{
  "n_layer": 12,
  "n_kv_head": 1,
  "head_dim": 32,
  "d_mlp": 512,
  "norm": "rmsnorm",
  "rope_fraction": 1.0,
  "qk_norm": true,
  "parallel_block": false,
  "init_std_qkv": 0.0257,
  "weight_decay": 0.049,
  "lr_head": 0.00496,
  "warmup_steps": 136,
  "decay_fraction": 1.0,
  "dataset": "wikipedia_en"
}
MLP neurons of a small language model. Each row is named by its layer, matrix (gate and up: input weights; down: output weights) and neuron, and shows model dimensions 80-175. Each number is 128 + 24 x the weight over its row's rms, rounded and kept within 0 to 255. Numbers have three digits each. A neuron's up and down rows have the sign that makes its largest values positive.
After each neuron's rows, "fires on" lists the tokens most often at its 100 highest values on Wikipedia text that the model never trained on; "fires before" lists the tokens most often just after its 100 highest values on Wikipedia text that the model never trained on.

L4.gate462:103087141144139083106148155127129140136099135127110169124100109130192152114132132124137154120154126150134101110153118172113092152099172145133119119104136100093138147110125121122164165130087132147154092129151060119078112126149165131103117106166105119125132097162128110126122144100192120163
L4.up462:159118150116135120134126105127113108106116127158138127153137074161105120120145122078163106150157114144121113167164120138103140160131091132168108133155120120109119113080129152150147135173171157135119125112102131140147117146120130166121163097131136124173145133165182110072139124100159128114
L4.down462:133104087153145113103113149144093160127121131147112074117156135128140129128165097174150100131112109160127117174096135149133126123134152165141147139138088117180121132128146130115141125173137121137107113125123097140144112117112128163125130131099148129103159100136111110079131146088134107162
fires on: "v", "t", "d", "s", "an", "in"
fires before: "i", "er", "e", "y", "in", "al"

L9.gate190:131086152104099129120095117131119120107174135101109133149127113124139146121157133112143151127164103113157142140159164096126089124130127173119166137072157119134106102166098097132124196155127115137070161088160160140145113116133130106140123107097103152130146086100112090120141141088121098100
L9.up190:146147097107159164141125082127166120122166082127141115110088143093104147089107103142113121145125111189114094129107139118152094114126152140172141115118106111100091098122132090169167142154139134077102089133150123138119138128143085125112069117072127126121144118155118161142190135141166085127
L9.down190:131158110142168107100155111105103151095114143147106139118134113136121145134147145123134122115115141149107082114132107170172175139115140088095115110148148135130131128166155084122131092186121091118121150166123103124124098129132144115108136151146155133173148080126112129135107183120138158130
fires on: "i", "r", "v"
fires before: "m", "c", " ", "ed", "k", "v"

L4.gate148:102128153118093092106125128122109116151122143114122118135139123109188138088145087140146132156094108182101161116117140119102140102132123099124108116129127135132157142140157163102150075084104174154158117094093115132136142164148107134112101114183114150153123141128145106133136105130102142134
L4.up148:142137105124119116082112129133125070113161131115136153148128128128149159124154124172134107135122160153117137154088177127206079174080143156118103145094121122129156120142148104104153105129120155133112121094077148150165119119187107146178134143129164131123131125146141148163151111114106146128
L4.down148:087142096132074104130156138155112115120122132180154139107118141143152139136140121129168134169139128131089144123129137135084162174152151126127074129141146113149149142120152129124110086102135159109149123140145092131103180134142119147136163137135137182140135132136118101129096138088158081177
fires on: "l"
fires before: "e", "l", "v", "at", "i", "an"

L9.gate366:120157118145146117128130133104130118110118151100142140107099120148096163119110159115149100128137147117145146137095131169147107136177128113092159104159134160117134135125113097119092117109132067126150146120131176166130124154151123146152120114102134139146128066133122155161158111106131086124
L9.up366:116139118120116099126085091116130110113159094113151141128138119136144090137143140126156162123131156103152166113110112171114096103139126110122131172088085148090137130115163135129134106127149082095061129106143146129165136165108124114115101149122156111160118137121097139123136151125126144121
L9.down366:130131098174145120126097142099160118131124155139167129145129103130103149120129125122151132139126147141114134116155102120155122079127128127138112142130057092136131143161117088146134102091117121155106102137141147111157115147158102083123109117116126124068122129183091147165153085167144148151
fires on: "i", "e", "ar", "n", "r"
fires before: "c"

L6.gate400:148098117124123124159134118059128105129123116153117110113133091088085084138057169130098163099123071107162160146107149127105105117179144135113123132103166133113084098091151128145089097122110130119093179132126128117145128137121166116065123129116152156125116082121140084112113124090119131144
L6.up400:124128122117170091123109150141115106126127103148165147121117141137147155124137164135116123153089162114137121136160152087161105112133133146159135176106118137112131154182104099098099141104113115135119139110137141139100140100168209106139081144113148157122117104124087132096132148164071121095
L6.down400:101138129136117143123167081134112079154124134170123106122149154160147165133170131145151150066142124128094075152151161163101116125124142058160124162129136091127119092136129122079131116120172158090108122110103152152141125121137128160117150117142153124128108099101092118109156117129143130125
fires on: "m", "l", "t", "g", "c"
fires before: "en", "ed", "e", " "

L9.gate243:086134114122120117117094135174117158164093126127138191082194072168133164137091153164133106096111134108150138125142133146162098118098151107138132117095122112154130155165121112121176114127170112150118118141145089123153100135143120152125126147126109145147135149147140148127131112093143149157
L9.up243:130112161146120140142131126117117123141101133130131148147176096162135156132169154112116123181149103071139107163167100117155138110137163130148128130111139153127135132095165121178127078119128048110114129120110101137153147175145148104128156110137105149148137096153172145105127165101076130147
L9.down243:113148113140125146103146137164117120109115143163145105126144084132128135123138135132134096130085181172160098129157124121136109114134105195197163128125126141046098123184134095122156074116119101146112161190147073127146111151124154168117134103135135134135157127155128149106125127113134125092
fires on: "in", "s", "er", "an", "l", "9"
fires before: "al", "an", "d", "is", "o"

L7.gate345:124117107109140127114149154085112119133128139156138161091084112107076165112123154139115100126151140138107143097134108114144143136144115158152140162143152155144125104105159160136146125133099152092120078113143111102148129122101142098137153148101118107139109149117181107129116128123103123112
L7.up345:176095115133100117084165102103121105119104141115105109150116125138136138100151144128063122136097105114123127110139127121098119123117098142134105142112146115142095125114106125117143135114051102124091113111146132084140146115126117141171129105149129068162129108120051111139118171129106107162
L7.down345:131097115143103128128127162140100137139129105083136107104126131153135128092137164141148145130146089121175147144140137161104119145122137102098150118164159105136151101105125127109121134135157174131147155091139108126143140138172103137131133139112118151123093114127130122151186151121114129108
fires on: "–", " a", ";", "e", ":"
fires before: "1", "6", " ", "7", "9"

L4.gate486:106144150146077150121114133145145106153128111138131109140128101069132106127095115112129152122122158110168143152115122136152161094165104141110155170122146162125134106122102125084144098142074130112097162131150170090124139138099153138117156121113070137131134125126101072119101114111122146124
L4.up486:091137154106099070118154131147152119093145112146125129156166103093126107139126063103103096092127164106109077124105142109104158087119159119114162127108157140138187132154120132120130156103158115129103155124106121128138159132153159112153139116142135141125108102110107131126095152131094084150
L4.down486:178083187145140124121174121128150160123091129130155109120124122144114111122136138102103139109137136131134109106129159107084139139111124112166098141165089101148111107129107122102110166104115178132149113118106128124141085106109132134130141152140150128103135130109116142105146148095132130119
fires on: "c", "it", "m", "e", "l"
fires before: "e", "y", "en", " ", "es", "an"

L2.gate7:115158143127071116139134081123135117144102137113158108129145132144159153173129123148146150141069152152102092140144153128104127137164132161128160132098151120115145099095164134152130084116128111174142110134132129138124156127099145115113125102186102106143119131165140143162105112118132136119
L2.up7:127129101172127106129109128146097163109190102115136108141118144161137124129114101130125124113116133151143177135066140147174130148121118127104104132175143100093180152140127154143082133114113113137119149096091112144132124107147119144145116152112120107091133115146095139119135128123112164138
L2.down7:117142164127089095105139122160142130119112153120141122134106106086062118137136127164145166126129128153126122160143123134110135140137110144133102084125147118124107160127147170146168137104099115147156151086130126215149138135133126128137152139103093104126147105132093123148153092176147147136
fires on: "l", "d", "f", "ar"
fires before: "e", "l", "a", "i", "f", " "

L7.gate129:175143143111124123147152138113152183123123149124163133132136092145141151102107168123138142115150147138108130125117122117151155154144097143185139117150151154144074146089098140132062104103109107109107128116098105104130156150147120109130128117113129123086141102133129112112093098162145146153
L7.up129:109083141121149095112206076113153163118107128092141144128140171125112147129102141134147117158160123175069117138122118122136111124138153144175129145105109112160135150149078146108117141081126113155147139136131087136100132115102126105154115104149177131110106098140111139158122144162135114134
L7.down129:125125093125151099115124079146169144065160099153143113110133145146135116125151100100120102162177108178153074138099126180127108123127126100149147164127103117159170137144121100117119115162163141145137111109079123180110121125149156113095103150111120083117131119123127106103129151130125148143
fires on: "c", "s", "i", "l", "e", "v"
fires before: "e", "ed", "on", "es", "t", "s"

L7.gate194:121091112126127114138120147126166103065156166125133132157120167137114121137099119095110109121160094148116125100127187109145102130159105154145142190118147095109117104147118134123108147122115116122139102116102139130084111142155123086084110143179145116095146088111126118088150151102119130144
L7.up194:143101146133105120110147096114144120108145112117104120151114121119157126132112146108106150093165138128152127110124124071139123156145147150210151164136139113121110117133096159112113137113092132097150109123104103132150133089115138109137123135139103109181100137118146097134133130116167077163
L7.down194:133101133174114127121079099142059142116123127126111078098096096108123106111171113044137139107078124126146104124115142135113076102124142131101164143144139128120166155138162148147085109138115157143144143109143113123122127097183150147136127123127112129156101119168145086105079182129163122120
fires on: "i", ":", "h", "}", "e"
fires before: "on", " ", "v"

L4.gate13:121098144078155099100116114148126093151160126132142131123105099125110160154139135128151117090112141129124132127107131174114141158161120110125107129175109138131123119114107119162126109087121090155142143123125101121086125098103132156147128143096097111138149092126122154134146138131135124134
L4.up13:116091106151161123117126120112081073138099131146149117116143121122136121135135128141163138081128163103127076104093090165160128163143159081110111106148099111155152159143126116113177094172133114118152146105090165145138145144117128108098161131144096171139125109113115143121136130145131160113
L4.down13:129076110167093147159117114128139124159131132126107108133099116158123119114136095117132111144121138138121124144109103092134142135131136121137147118115119102155162134161066109194170182120153093137135120065139126126105126138115139175140146153085117129090130104132127129146132102090115161140
fires on: "m", "o", "or", "l", "t"
fires before: "e", "u", "er", "en"

L7.gate370:121119113126126123132121062097096126116129123128128179115124132141100155088098098060112157092092126139141152126145125145144120119159160115111144125107137117129125136139114145154110103130154088108086088116112123126108125182158143139184121083140130108113071129145087151157169133176117119135
L7.up370:101143137138128075127108064122143070087145089154143153124136140160092167147117109100103110076119151128143089096110152160140117127128139102147148089109101110118136123120107094144117101112120120139103094106107136118079104185117159147161125110103145134151070128078120148159143117203130116135
L7.down370:090184164134132091096107107063126086095135091126066159128108138137154171123057173098117107123126079099121142138134129129133136146159087121079115148106122107137146107163151103101123093120147109136089097139134129113121154144113118129106105113092081143105124159146102124122164093103141121118
fires on: "e", "i", "u", "r"
fires before: "c"

L9.gate441:089138137172116117134145128134117151182171166137086148095123110114128180167164122136115156131118160150130138143098167105129137115139145152140120116112106129130097124105110172131141150133149095148118135121139138147133158149138125189144140114105163134104132135091123121120130134103175114143
L9.up441:101105119145132163099104089126123121162127168125131137165137141100138104154116126152132145105090111173130116116083130140179092119122122110088174156145106119124139092125172130135154096125092154116095130100131126124110149135100093104164111121110120134139112135114095135125118136119167106165
L9.down441:155074100092141160102145124148147103127167120147138175121183133097142158165114110143184121132141159121140134179164101138181111135133154136136166151140103119139109139153091107146138114131127116132143080146102161100134136139143119141090154140116112154113130078130107113158150149099130152123
fires on: "c", "er", "a", "t", "d"
fires before: "at", "en", "in", "y", "e"

L4.gate131:102108154124135117116150132182128150132110138159120080159129110122092167111105133059135128136132111168086107132143147148118119130093090128103132103133139151097177153083170125117099136123115135123140182105132148120151096153136186133094130089118162143084141149098148150124113162140095132163
L4.up131:134177098110119142119136173144130116122119121161114138126121120118131137165156104133150117176132138092106096084125152109117153113180095180127182151119134123144132097136160128141131068157127131169140127142142157107088105117109115110094154115120098118160133124104103104109167154123074104092
L4.down131:141117131119141127082124107102146116098127139106133114099117082142129109127089133138115132113133126129131091151161155138110172175108099114159112144167136125142114093116050125098105153105130124115149148114097127104079135161117189124106118102113170099137153123108138121102091128099126123127
fires on: "it", "c", "m", "s", "n", "t"
fires before: "i", "b", "e", "es", "t"

L9.gate434:105114119120111118117123126198133134127130115096143138178108133156108180145108090109150085131140122123085145117115101096119147134127138139118158143146160143117109137117122113117164168144111116100121115070153142126141133140125113083133126140101112146157145126169135117153134126155100134104
L9.up434:160127065107102134142131125157116154113150099124132102150121095143069144111132118154143100114118139080123126115140136117134123148117134118167173168100154116125107132140143134103143112154134103122142130086121163127137135134128131062139129075137133098135116124144136156149116173158096138103
L9.down434:121143128118115103103139130124150169120109122085134154117070101146133109149141100093109092114141123177161127114137143143091131097179120088112145135135092123108102088138134102135123146110127147154124111136133129161114161168119152114143191116069113137133124153059154112144138129103155132104
fires on: "K", "m", "g", "i", "p", "t"
fires before: "er", "b", "l", "en", "n", "i"

L9.gate121:130072142129086119160154152152132151107098130141152117150132149108143130177165151161146154099133147115125129132147130141113112127135102127099146128130125135160156124122148113113099189164110082193089137134140079171101158127130185113107138134133135119104114116104103115158098113099133153172
L9.up121:153099125121120101075107149133147135121140120144152155138123152164118132122137130132193126136114146137145131163173136129154148109123144141124131102165162141145118088124160141137135177119111134134114068110103127136131154120105141126125125138107083109119086180104115141113142127130161135151
L9.down121:103117130126152122138115114167129121108150122165108133152101140135097142153134148178133128127107100102158138150125127176089139171093136158163117125166095124187160120095148138101130128108114113168151099158131119120152144146154119113129135180147163153103177148129087147101125114154114116136
fires on: "l", "ar", "r", "or"
fires before: "y", "l", "i", "d", "t", "it"